config = dict(
    n_layer=8,
    head_dim=128,
    vocab_size=32768,
    activation='tanh_gelu',
    norm_place='pre',
    positions='learned+rope',
    attn_scale=0.0884,
    parallel_block=True,
    init_std_o=0.0222,
    optimizer='muon',
    lr_mult_qkv=0.4,
    lr_head=0.00502,
    grad_clip=1.0,
    schedule='cos',
    doc_mask=True,
)
MLP neurons of a small language model. Each row is named by its layer, matrix (up: input weights) and neuron, and shows model dimensions 64-191. Each number is 128 + 24 x the weight over its row's rms, rounded and kept within 0 to 255. Numbers have three digits each.
A block is one neuron, or neurons of one layer that tend to fire together. After each block is what it responds to, as a language model described it from the Wikipedia text at the highest values.

L4.up721:147127124160071118115106170148116116139129168121115110140125127112106179146104140112111146103100119103131091112140121090101114109116112127142153140121167121122131164171137116132108126127168124106161143130132115131143062075126166156124106160116116126120141138142128115111114122152139167121155117122086117125146120129125138128117139155125089148164109130109084177108106110106128154142169
L4.up2035:155114127131144115175157144140078124125155165115104122149145165119099160131119141099133142124110135118114115116102106113169167150113134099126136146117137084124140135164107122099124133123109115178103139133143102124092142116116140135089103107121082145102140146119130106172102113153099110171128091122074161124130115119098148102111195155125152089155127127124127132156125124182153142150179
Responds to: Words for someone's reaction, feeling or attitude in narrative or commentary, such as exclaimed, admitted, feels, angry, mindful, restless; also opening quote marks and hedges like kind of, sort of.

L2.up106:121146149133118152122140186174078144161174150092115128146117129114141128114148155113099151094133108102154134104118153193135095151145143175117116135145138117119118115160106116124162123135178130116151157122130107169133120126114162101114133131111150138132084131134098111128141203124126130141119117132157105127135136110139165162089170119153157117090075120110168099148116127174102092102103
L2.up559:127133177165127081168134103125102126119127128166121167141135115108125179146083135141135118120150143115156142136121129097096109080164106169099134144126162112120141103136169140122169130143129130131123149086069136131125083111131161112097134088214148126104071149083145132134140138155131118097155111138101084146135097116141150136116110157133161113096101127110124117139106130104119131097100
L2.up696:105146086149130155133107148131126136096133117129155135118115118126081133093131137099124132165131184124158088098117117114111096124140137181115130137159141117125129141088164186125139106126092125168131131126133127117129125128153133087123138117181139098116141151110147119134184134137098169118099107148097136159098138158057117124162133107148133109137105112154123145108123194146103175145176
L2.up1336:106101153126138108144096075117130104118089153127083156108138109131120147111159136138132099154108156126165125160143140178105119133131128161125126105141105166154126112104119110099119139109111136128141146136093132121083149129131156120145132091113135110126131182082139144103130112128132186093120105145098126133099085106122132138130123106142145081143112133153104134124157121087124140102074
Responds to: Given names or their final word pieces just before a surname, often in tables and lists, as in Horacio, Michael, Sándor.

L4.up1321:161129078132141166158121152115149122171107124157144166135149162121175150091129075139112172109130145109114086146168125133074152138093124057142131134103132094120144126166119127153121137136115153083108140119147136136139141145136106127147149114136141145130123142183112129105127073114120146124127101170110142109104122135157121134144116118147147130173080132164135200146148147123098170103134
L4.up2039:137119120110101122132089134130127105122094133145157131154149151194144138163098149098116135103162125138104110126088150109121118139130161127180133126084158143122117099121160121121128094149131079114124113115079131106112125108148148107130127115122117113140094125118114154131067172070074086140104112098128094152132136139097165138172188119113135116151076092132111096118117143138174125126121
Responds to: Middle or final digit chunks of long numbers in census, sports and election tables (7'26'.7, 2,'035', .'442'), plus some capital B word starts.

L3.up578:136110130100119128146112151114148153111146114077121137101109122143073153170112117103133115131191119130152142156137135117106115175154114149178114131114141087155153089142110178131093082078110116087152134128165136170123121115150103111157148140118119140134147116126115112120126144123134083153114136136126148135145120112149114108157137119144148137133150082127153140118112130146126153132141
L3.up660:155126129147128152135111107151176120117126149122112201130120094121127136167107120132132139094137087175139122156115149118129071165125088136111167165128136105166129147126134158113131125103122102144093169129123088166152154168139128149157137108139104114103099087121169112110109099145155156147155101115092147148125136118159138123114149158086122149128086142118106117109106095118164130128092
L3.up742:110121127108167117101137138149133127120133119158148102102152104076095138148100090077121104090104135117137099126145143091116094139101138146134118151133133087188159099101110140136113138122123119124137110157187122104149150133156117121165106155144153141112147132141139154123140082101137108132119107067076102175135096156128111136145158107122091101125123144161107100186148097135150133120081
L3.up832:125120129124132168108139143127128171126137135125143100147180158133122121111175154160127125061160103131128126121141112095124138122125134098184114118114146114166122133126090107131103082122141121119111115124142111151153111102151113131180112123145166147087140140098091093152134099085120169105138168155106125123167146128137156134125124111155108137106136142137113111126174151119143101131141
L3.up911:157121137129106151157169140116119119110120149135117159131192113090126122158120133126095108077092069117108053139069125145131110108195114137097120112108130106178141130135115143122140154103128086123165131072158128146128101144142125125132134124154096077124171105129130097123121129128097132134086104169112138142102130116125126154091101138125150120183113079124117093125135105078117109153127
L3.up1909:070115148131098154157128134158100127046099101098120148147123137084170103142124138125145146095111078171129102110108143158119123164133093094121147124097153107104114096136140182116121138149136138113173125149127124136152135117151098170138133126137150111105110119125120123128122116105091151157129176131129130162117124094152151166136128119181192139112120110132140151156134086097170123104120
L3.up2062:082176079104159183084141150106105135150130152145111124124143193128123146171147071143134127121141126128115106169116128117139073118159115086130069149150120089153143164155110142154135095115173126108140140131097158119112120139121120166143116139085154111130133104140134159117199120126093129137149163106127113164115129128116158125110136161119113117125160081138103118140145128169132116089132
L3.up2216:116132134077164101171123159130142145166132082133151156108146156101107132171181097073119143124154114114134132173114122130137145132123107123106103169084107077159124116140133093077112147131157094108127121187161151180127133124160153146169134125153082139130136145110093156110133155113125097144164121119136143157131125122128126108107112115167160190153201104124112143163123112125121130165097
Responds to: Month names written right after a day number (5 March, 27 June), plus the day number or comma in US-style dates (July 23, 2014).

L4.up1220:088118141128076134161094129109119179157136119126150126085143157098128104151100147094107111085113129122148137101142127118185117151133144091128105130145183149137128139152179119149122137167131128123117136136111132112117130135078140111125104177119140125135111094148145135097148136115102109132137123146088105119152129096106165153122149169123131095120120120171095134135129149136139119112166
L4.up1645:076112058112114101132101141158083150149147159110110185094166127087118127144112108097129099108137119125092150119128110081136131156090119131133119109117130114142083110100137164138159140130159154128121129161119102163144127121114114126113118158169161119092131099160112129149116105135082155139124129119141093142138118108149160107120125093131089117104148106172105152162151121102133153110124
Responds to: Final token finishing a date or quantity, usually the day after a month or the month after a day, like September 24, 28 April, July 4.

L2.up611:129094155146151118118163134149138117153111117159160160164130132094118076157120146091090149105107131133138152154166128110146115134158118144110152138163113124129121122132121140136133142166119106148146158112150142153110144122136113103152140103109126135090123148150145105149123182139118159131170126106142179131136117181109170123095140124113108151089151128142118094107124143117128138110104
L2.up1638:099102122111128162101115117104124140135155101164107154124116106104185126127144136159103139119166105100121122135143154104101143123149129138096074133152094136173084145138091127146139124147114143159186127110156107102131131139167113115135130157165171129130123114136137178088087092119125081127112176125107133092123144130143147148128146152125121115125143119111126091117172095141133133136170
L2.up1701:109075116143103178131156124141160086129168106071155149167121121138112118122133111153119116131126078123125160131188088087162114103162152099153130141131081125127120139129116137150129101125126121161107128131105129140083116105134087067152124118133178126128114137178110080172127090089131151129160136080107168110162152162137140103117155109114127103143121155150117160119133103144114145136141
L2.up1757:082143116107146148149136108141111139134132132128147153130179160080132111108131132136140127164140107143134157148153127076097112121150130130132142134155093112106088124118150123119120096130119126114170137068128111141122109127124165115102135138064115184136137155068161144126090128137098136117139147138160117140141147150110151133166149141148118131112127119119129132097147148089136144131131
Responds to: Nouns naming a person's job, office or role, often the final piece of the word, as in secretary, head coach, journalist, defenceman, judge, and agent.

L4.up804:147146143120146121162099107118079110172122113079138157126147140132114100123112105131143118099146098122178104118178125123137095131100153124160195129112137137134151122137157108131129134168113131128141089138139088121137117129126136125091089101191095084106102125107136133080057159084136092097116114135160124133137163136129100135158133167140158137133093135117133119153144129136130128104093
L4.up1916:092141110097140142138109109096123150145121158147125123095147156113146140117119146117104105096130147091163139173138154111122107138113116127128153097152161100147104127115139171092127113123171106117116141108126124114154153180112095093145123193182115121128124134123144147119104178114139108134147080140087118152137140151135088079135134134110124100122163113123141107118116103071120128141155
Responds to: Word-final or mid-word pieces of Spanish, Italian and Portuguese names and words, such as -ión in Pasión, -io in Cattanio, -ela in favela.

L3.up50:113128149113088107108117097145138095164114147096128147100142179136165136067088117117104131157114146088120153089120120124129121110116122081145118123166105156137104095114106147144145121178086113061107122047126112118138123105117143176117110099088124099135165125134127119149142091138131106132111109130134151107171103148118129183098100134099156124141173130095089126109123148094124115144147
L3.up154:172107120142137129135143137128120099136117165132118119118079102074133128131145151147130142150113129067102171084130137152120126115112123140067106137170137122103100109073121142112142124131091134124078144147106110093121125160171155136083151129126124143128104118124116106122126161113144115138085088123163184111099101141125120110094153126134145120169091132141130129086082139119163104094135
L3.up281:129105129131119097105125147125123096134112070114090152183139098103122118158083145133086125164096156112130160148124109084166146141136097125122102135152168125129128130141092133118151144136114111119152143053124140194111136105174162153084164117140186143174123148105129105138137183140130120138185137129133119115121114122121154150113151087113174161111140126100128115130093148137126107111118
L3.up333:141178137127139126096114120123117102122129135125119153115148113097089153173098135140109145128158133116080108115136115128111092114152093089150130147112192127125110149105093152105121120160141094113112142133124153145160148154127131129115137154096154156136130148090153124151139144130148147115151102156121157162094150103139151103105125122118136105123097101144096130084132184131153111103160
L3.up1531:117123126130133122108139138093114142109152142111125087137178135113130065116126101119115102154180129117110128174143114086101127163130083117083154139124140113154136148166091146129129102163101092145159154144158092110137165113189126114150117120111118079129136126127137113121118111118120129119132146164143138099122142109112131167086164105120137159139117096132138153120160116109171095138146
L3.up1882:097134089120149126095125119119113143109119146121114118135120112129183114154134138127169102109092114077122102160112116087180120146123093104144142108123142133130180135172130132143120137158111103046124121090188111139079174111155130115160174141094110160135150146135124102126134133168136159109161191158116147117138118135132142151126146146084159118083104112155124115117132161136163127117150
L3.up2382:130108136118168114114140157100113138116104185102109172120130083169113158148171140114092128122142089100146160153078112087102151130123117114146129120126116131105137125135061099093140118124095165102111140120150141138112144136125097159124174125158112165119136126146109133141094122096172169123169127083127074128143170137140132177138160084113121165156112128142122140142158163119108177138147
L3.up2491:094130136142128121129110102120106118120138129144153150138174109131137128115092149112114107164106113136107164163124133104112072126104070156139138115139126122085100165112108150093124110165105148107117159078118144140115115141111159128122121158147098143125140171100161125158136131111136159141131113092128130131123120133118142126142086079137135139072136141106107097152114174131155129133122
Responds to: Job or role nouns placed directly before a person's name, such as guitarist, director, manager, President, Minister, architect. It also fires on the separators before names in election tables and appositive commas.

L3.up16:129135101151136081123125083129113105147132141130140117149152082138132110121131167108079096127124099111114132132142161151135147072097171135099139090142098109154167134125187093130112133123139142108099128152144107119119134154083151090115128159139151138147092127140159113119183132142136162132139145122088111145165172145112128150146132134102104093161123083106150090149060125139133102123148
L3.up221:112132142116141131173124133156100106171108088155139168127166091139126106166076133128135177117104133133121141107097147154117131107133138136131129099128152129119136092107158150151174159133104172150175130131135104140116139103107165141109119100140125110112117170106113137106131087084120106176105156126133156134133107133107137118150117132186134104127151123113164084165112138115124051101087
L3.up565:100121155163106083166075113091090148097158165125119159167121098174105181124153142162100112149123101106140098113122110131104114167102170147133130139104120115137144139106135128136123093156133127094162147160099128124119111160140160077149114091177162091127125164132144161155138130134168171152125123143103155136136132113135149112124128158163136115119159092144119144184125157167128088091134
L3.up823:164126124087137105162138175078152142123155111106139157155079099096120097130100116128131137137129104115133157122116143136145151101137110152102113121086120075138127131079099092118118150135093136106105153142121136172156150145098098132109142129157137126125097125163100115119118159141102165152131125105107172116146078120144182129162154169135092127097169094145105119108154131141164134098111
L3.up944:141142140150107124143133168115154106090108152140101075129140098127113131100110161133102141089152124108105147110168141123115134106134134131128144167162170133120091100144088061154136095121142116132134171091111131129132130155104112118101129105154098162110141171147122111143142128120081113124121107107132121126113092141107121133136133109104122147095105114103104127150105123129150151122108
L3.up1358:114141182102134153105111128087121104147139144099172149152126092117123150137135091154083119121120153071135129137157114097172151125106165112131103151115130096157160166103151101123150159097144132080125088146116120161116107090100120128083154145082115154107145131095133098158124110139119154100127083119141117143119138105093174111113133131116109134104153122140123137133102129142136095133121
L3.up2200:135135100102153115113118147059149156127173189106149140113138121154115143101162159134094150131150153162149106162185168166130130101128145140122082135135188144125147125136089119168165145155146119114140162152104093108093134143101082145099115126113114108114152167146113128130123172170078112126155150133131105135106170140161149133182160115110137108124153136125159067121105129126109137110137
L3.up2558:116142136117119093152100170100123140130098124132128152119153153139153084132120136123139117146136115152104130134097168155110102117166137114139109159128100152149132091113129142139116190128119137076143164163116117091113148122132127109144123106139125131130161149176129106119120130151109129201114125106158125118159128136087155146100180133163086123144122185107124123147094123175182101100167
Responds to: Nationality or country adjectives such as German, French, Russian, and American, usually after "the" or "a" and modifying an organization, army, person or war.

L3.up172:144144159092109135125096186177097116102138092136084149153200140118152128147124129143119081101093142070136120138143108108140151149172110087095098150124145123104109099123137106137100114152104133132087108103154141110101163104126142106159148123153121169113127115110118136175125078118138151144109183114136173149116121118124166129116145152128133121115082115098118147069144105159132107125137
L3.up239:118134115149113143146123143141124127106112129172144136129134122180158140111101185097150143152134104131094125138148139146117097105143133113149140075140105115137149155149130134135091118121117086083125114102157116162131106140150123185099142132112146150128111133113181170144084136096123107079130153142167150147094094137124107177106149145130104129150138140141131110125125162104131135143093
L3.up248:146129150093131150133159121125152135126108098157135137162152171131132109138131201115104122111141143122129142138104142101121139165147127099139106116115097149132079144131100114103118075170166147115116099134161107123102114138123138158168130137113133139174120128158150137129149089152135091172143072144141134176133155088116151186068132158097160103082116125115124173113086095123116118095106
L3.up337:182156140148108159143138164158129107134074114101121134157127124178089119169109110120154135189107127132118109143157074121085113126122140075136121115117136121098107081145112096171127138186105082120114138106159139161167109084124098101154146130117136114109159151126141125129171146118108133182134090121130157153132106148131158138144072124140165137143127127103075115118127157144154128124158
L3.up568:136111136143105112097088157105168110119101107144127137119161126122132125167128093087124132111136110117119082130137082115112108141120110122164133117138139101155109136152146102138133159164167155108168132158150128115132100116133148145116108110189124137135147176126123153121092112170118097151172098115115123127145109121148105137128124139141136146110122109119117126117147184098102132108166
L3.up695:109129139137106116145149152088085096139171083129156153135107111180140112111110117159171140102169139149092117172144165098111117157111141127147131126139154135178128093104148119104122137125142110095094109126130123119099075095147121126124104138138165117099112159132118082136111166109094113122120103119086147159141130135112113123153144158163133132153107119141164076146096103117089101108158
L3.up2030:118100129144110127118143148119136134160141116105100081111167148147116150073131087145126145119160126148125145110119114138101100086113118104136109121083170186129081183128156128132135129098138098130082171145149141104139152142131157154126114146104075132095115156112151108140132145107147103161126109128179175099115133139116090098121109142145140135110114140127108135118121105129100119139116
L3.up2159:140158137129136126133104117107164132150119163118093114142104162148116123074110123118172110156116162154136098094150122154156138112130106107129088123141182102130088093153114146111129126147132111113082106152127162135123175144158107138132122099151159158140124147108136092106125130155160086128140153096128131147174071121115115095162106120145156093152156092130130141131125113149125148073147
Responds to: Decimal points (sometimes thousands commas or degree signs) inside numbers in tables and statistics, e.g. 9.3%, 63.76, 1,201, 94°10′.

L4.up1917:102144122138140184114148192131134146135119164176124145120103100171128117155168169103106140124134145188157116205132138145105098125146136136142138111100111108131161093119110126127124123121146164154128138107185138167090152131114135169107163114182128126123168091111095140143117105135143116157112139097148137155077158128130115114095137114175098078135169109142154107125121141124086127133132
L4.up2025:141140141109121114124119210149096137152114069112144151113179129130159132121146163136130147117086136118134089153129121125148084120120130155130177155100124107105122123148063113121107112111145118161119136107110140114142094088151105138111117089121102135111120164118104141120111124148125139078119128082123170163147141121154130122081090127130152131153144138155199139130109092133088139105106
Responds to: Commas and decimal points inside multi-digit numbers, right after the leading digits, mostly in tables and infoboxes, as in 31,275 and 26.2.

L4.up1740:122134139149144078101112144140118124132065096135106154144142161118120099146084096167099119143145167139134144142151096141145123146138079144116113189139154112117111089095138130123118170126115099166124136105101121164118150132112169125114177070127136092122129133135172116154125158155150120129134124165112110054125120133149133142120090132131164133124136151139109132104173181100134123111089
L4.up1776:165108170121177093104133099152097165167116108100112126160143124113124119087107099125049107120140103134092154133141125148142137132123108145123134188127138106147132126103092147059105126112109136128165143114121128118112126136139128128128141128106143119124109154115132119119150163145088123142123145159111119104136145155121133102115154170140144135122101103134092118155123158135122121097168
Responds to: The token immediately before a person's name, such as role nouns (outfielder, coach, architect), by, son of, or a table-cell bar.

L2.up345:098083144185140137167108118124104075150159109158120094154106133138140105129143146150137122149112085129153122108099142145201116187115130141132119113092124156178106129120127128118160136135141115124126114101122162147135134113150128124144132086144147200147126160149131138119104169079122089114093144130149105154123143137116138104143107123157117170123148153142110099115108139165135122135091
L2.up595:143079142111112174103114130178142132099125091088127116125135106124137109104131105124137175101107116134145141136124097089102116147143176100151126177106141119163132115154156093169097165104110078146135148140150114090156113133144119117139111143091142117114089129134124170107117131126148138138121123140148151123098141108146149142119113185111142148164138153107103132162084108141113101137135
L2.up1036:121138143128086124104155148093124134110078125165112129144133125115131080118124151099144116087158102135136126128116149126121133100129133111135105130144136155165123129157165108157153133126125112134096125135108107114145133133127119116111091175138113139112129100130137167120156122158123138115155065118091104118108140137157184146124117130083131131144161156114154155119093137105122149143114
L2.up1749:155123143128140159138131135175121136151170119169149119151137118084117143110133100109154152134164148176151167140115108129123132169147109138139126114110125114155167116137119113126124137125106122142161113068175127164163112143109118137090109138115119143130066142093107146177115133111091167162041127074116135127140148102145144176156130161124133131153142176126114112145133104099112123122111
Responds to: Digits right after a decimal point in statistics, mostly percentages in election tables and census text, e.g. 89.1, 20.7%, 52.3; occasionally "of" after many/any.

L2.up107:124110144137109123097122120121087107135106157109125127107199144133142152149133096103117127131103151134105131164163164095098098094171122158150143093118136109082163129160089129115092174079155101137096159112178151084129107124114114143114121193125165128113113143092147107200158131095130141144153129117118148122130150157153085137149059125138135098143123129162095100141125124070103084113127
L2.up722:127109126084096146151121144124117109102170190145131087147133127119118106139174121125140162122097100142141108143126131139117160120163103186122125133140152140101132133131165076139105121093130130118109158133139126149126136126158157127106157150102188163117100127133138089138102136106126137124101128148045122113129170106135138143146103143145099130139128134105096150117137188118135124105098
L2.up899:164134131095095128144132142145120123129135137159129119110152135149114104120137131139168147136089144115154104104127141131110128140140097120111143115132141086118157146120151119154107119162110069134103138146187168172112100092166144152114159111169122115111103109129154119144156094108138095113164130177125136133147172158135118101107133110101091121084153149153117177124161096115129119156138
L2.up2004:138131129120138154152139132139156120113114151109112104111167147155141097126123127128093125146142124117079103117159077172127077082123087148113148110096170086132152059129152164149128120099124094131128147113142117149154082118140133143152123076102167152135118131152095136110150124101103136132157104128085100112151122122156123086121113066103126122132097149152133131177132139094164147145131
Responds to: Verbs and prepositions that take a clause or object about knowledge, feeling or reporting, such as acknowledges, thinks, finds, determine, reported, and focused on, knowledge of.

L3.up483:126154132121128093139154140172106101105106094144098140133105105099118146095123115157088102112126167105098148131116112097157101125124111116117087144143134119157120146130133073156111134103120149127126146147168142131121150104108128089094098143103157150148104123120144162101115091114155170154133118101114154155113106173165135157134118119130143121124127104161117103086122141135149149114131
L3.up1413:149118150107109153167128136083129130112100131122135143141181132133144139118134102144147140131135145139097130126137159137159145155087061111129140100116111085117122083090090083120104150090136096150117134132134111131151106141112152140160085160124172135181088126107142140099160135111150150169089134085116130134116117123134133157107117137090156129163144156123103095134120095113101129140134
L3.up1447:141104113139147071139150119183107125143105147148158104164116107124135115140092156134121154147121076141090120125135169157136085134166114141171138140082099103088107081105139133139083085143147147132174157110127110113134117086156122076142129121109178146166131151144121117160135126123153102109092069090101144170127105109123111118159096109116166169157121130152135132136139141128146117136098
L3.up1827:151129149173138105094114128093105144110136134095152142144117113142122135123106142098127123096120117158115096123096128161135086168172139117158115147112138080099089101065121098129147139123119116147117161083105167145095130088163107169154089172121138115126114171141120135110104202125112147138072095123107115155125127136117099123085169126100163126137077149167104149087137115093107119158102
L3.up1833:140124165162141120061077126130087115141098157137158129122146125146153165131142139131112118135118108106141110130120134124193116115117132127141140149142122133126133150139121106117139103088118152122150147150110151145123130145112135090143102151142122190143098098136120130130113145126111098098131066096087121109115127115130130115132160085150127118123131117149098148131108112162117111140182
L3.up2201:140143146100123144157131113171124136122179101134112129135098095140123092121149121138122127128120131129169122100170145111090105171128123141172176137100130137136158136138096140124111157139123102081126150121127093109137144153089132106124089125083157103178114131141124132127166153109127108121158122125111114126105144139116119125141147156138117148093156133129082126091073120131136131124125
L3.up2314:131098134177130169129101123143123144097113127107103141145128128139083125143093117140115064129136161090101126120088131097150163097085128136141115094137125139132111118128125113143122080140171148153135163113107102135117163158092142149100120133145088113126122125127143134123115148150110124122188123125111167169107127131142174124121140131124130127145156100156081149083125086146115095113120
L3.up2553:138117146154172141123095126122130091090096102155121139128136133157082136148132081177155088127158178143144125143147156130095137103119122136099135145133132134098074196105145177130116153186168145188090137097118134170129130124124115164097133073166116073154099159112136142156083107104155166142107129120126089155097115141151150124131098115126133101155133100160119129102129115139133143121176
Responds to: Digit tokens in numbers within stats tables, census figures and infoboxes, often after a comma, decimal point or table bar, e.g. 3.66, 13,723, | 4 |.

L2.up762:120158079161103110122136165138129119156103138089151140123102099097104090160163126114145075125101177112130087123149126130140099121159140103102159150104139121172129123147146135120122141160109129095101093110172111126123120137143147129066129137128159128133152110130116153141125156134091153141170144129180160107108141135123133132109048191123118088132114133141113176128170141155157135119133
L2.up864:143131136133118119193119152092155095108126150140137186153145144106145101137099090070144135075121079136154106115117095093145137130072127096157090132100157144159167123112119107176089099133139095108126076113140160060170130078128153133132134141148138112137129128118118155177087134126118095106168132079127149127091167117121134114143110157109144100113151121141127119148131115128124139137120
L2.up1878:134115105146146178096122151171137119134160141112165113115138151103161132166124132091132071110125135138128120123133113128181090131148140140120154137102170083112137137114113156108125104133137116105106090153143101129134110152152132147141121121098096157187089121096104153134124099150146143119138141092108118119148125149134103106070093094186136104163123104125156141113156117119146088144127
L2.up2274:178117136105108154109128096109138114112116118101124103125147150088132154137138101113167116108170123130105115118122141118118095138144118117139156097138148130140174143070152134181099135110185092088139110099136131120132137133171153119147146121093107175152102144102134097131136127105127140112150102130103106135139113125192160132125110109180136117107070120137105111134129128130099107100127
Responds to: Month names after a day number and the comma after "Month day", where a year usually follows, such as 22 March, October 26, and in July.

L3.up2:154098165138107150123088168114140092123104117144118178142105101129127152106146106130112134134148172116115152147149103121138110158103118149121119141114103166111128133118145132121119081105087088141112154134139119125095076095112114135135131133121066126139169148124152142147117115128127119152127131127148126104136126132142069129114118106154146126104145172142069074097146117107097127162127
L3.up289:141174097138159107136081109150143092125122145129114143081174168143183127090116123112092098109142127119167072177089120155143119158141143145112104171160100107147142105121124122096143092143127107150100116143114098133086119141099151110102091139153116161111125137124165152117116104113088115120135128161106115148117152113144114119163172155118133122135093140129126100130119135112190135099116
L3.up866:091150133156118155114087133116108101125136136138135135082150110132131109101116136120119105149127118117138121149123145158136109124134118159116125145172125135174130108139158151106160117120109118125149113150144100114131099102158144100109115140166107144137142149106131145121138087143100113161123100162177126121120142114113113109129131136110199129108134116129093086137131172109149119129087
L3.up1079:124101131130160147133096122114114107151134134154134134147166107110120148163189102170111179131084094122126160175090134147054182113126142130112123141140129120118110117157138108140163095110129121168184128113126113129136117073126111142105148103166111146143127188122134117076134099142121153161123103144165107170126143140087142118114109144126180128118118133153120103141108098124152152121079
L3.up1189:116142096130132127129081166094100114089098140104114135114093109112091169156121098116101070093132107114119076141168145116086083128139127107156131112170143094122127140134146155147081118132141141130127125094120147145093081105128122120120108167161117162130148084125140139088117133116127146119134128105123112106116160119116102083141144129088183110152080122100095117122117124119113134114153
L3.up1634:146142158062110152162087146133099109131089136176159147131125138133153147134124091148115135110179130111121150128132127117118080132134181135107135125089151129113111067089159116118142126147128128121124126144133130150143150138129112121141109122148115165119146174160109140144183134121144128150119108141122131154111148123125128105138124121120134109152111154126098162117120127089109138186152
L3.up1676:103118167097105116100112137128125060105107176151140131141140098110131142105122100165091118124138111062112153144141148143148073135155114106104116158157117140109125150119125118119120110146109107151070140127132122152092135166133119158151083152162143108183107164088168118078121139124152102122118119149123124165106157139132132170088125085147141156123118104130157110107137129127149151123146
L3.up1920:121140139125124111157121119087114133116130118110109146121149163129130123218160109152122123124095114125105113149096183166105113092177169128131148114143103170136146136143114128125113106137101156196191133105134115165130136146098135125127142125198156115107121173115132103119132125160104097117106116133150105136110150132105114114114137137114174132099117107157145104158104140106156142160102
Responds to: Word pieces inside non-English (mostly French, Spanish, Catalan) personal names, place names and titles, e.g. Saint-Cyr, Domènech, Ordóñez, St. Paul, Universidad.

L2.up360:124116121189160110119128144138168144159144121084154127165139147118126111115132147125101105107129124151116114106143138116101092136110120094144137121135148143146120103116105143089123052114116107150084149155150100078116127158149126118138125123129159122124101139132141117148113112128115153152106128101118106124122175088122114121105136174121119100119098127160129106163146150140162125147153
L2.up959:133175104150100108103122102125135109124108132086107169121174193163154099158163144095111146113112114149145114159098106153129113139179145111098182151095102142153168170127132124149144115084114114128148111170141125094067116141130114164143137114087145114143098153110098181119107134104121137141106144105182127135128152154157122123111125131119133106133144093117160115097126135099159157091175
L2.up1011:144133131127124143088082136138163088119118144130128188134106133104129122123104115098139155111124150123147117115088174129114168155137138147162111148133139117121181156115126138076108160124125179119150100134117151127085128147075107155181124138129135120110104123135144126152131085113136142131139080150139161142138138094108111082097117137137103123123108108160127130133112091139130119093158
L2.up1885:170122128135167156121106136155107121127147112130118118163117164106131128175126132087149145099145129150089127167156141136134141159066081141091113151152151058105111104114112115125112132111159113160114136166112173131193090154167156109138138151108115137148103130132127111116137138174124114172088144195134149138080130139150139145110107152115132110146138140144130142083096101108151133117128
Responds to: Decimal points and thousands commas splitting numbers in table cells (election percentages, climate data, attendance), e.g. 28.9, 156,459; occasional word pieces.

L2.up44:176101120147143150123124115150155137155119130154140115102163149108108118150160120148144117159119129156132110084130158123137096125119081114131130124099087106094128146129107168101149120120147121099149154127151081145080139111118146111124150113092145115123146144148120124127123153116190125115164141109123134154137168128155170136150107116115122111097102100105151137098129115172130116129147
L2.up1523:140175133134144107123102082132124133092083115117145088162135128112142172195133126135128137083131124125122139127149180124153120114077149069154079118087193122129176131154118149118177161112178143115118136102131108134126137104147135124140169112140130082130106154093112117167092113141133138103102150156124148111131158105143158119134150167111125111125090036123131129112150126159091132114142
L2.up1722:120108154126140099142118067115122141109112102141139162118133156129128117115125133136135138133098158122133152147097143135102123117142110129120152154150126147096110136156138130185126148089104080143133211117109148092096136150124092112112137127119149116158150133114149104132099113094116191134094122117101136151115155129076205193134142123119135139138102115119155130145149107118171121142119
L2.up1936:097182160096136133155137118099088102138119112105148124077124134141156131135125144125081081074136131151136124129099131155119133103137173118168117114059127109114119126112117146164121151093153124127153116118131142111099130108136131105150165136152122079134083150140152116079141102111124160146129141055115134130124120104133152135187178098090103099153110119125137155131169104154167156074074
Responds to: Nationality or demonym adjectives like British, French, Japanese, often after "the", mostly in military, political and sports history text.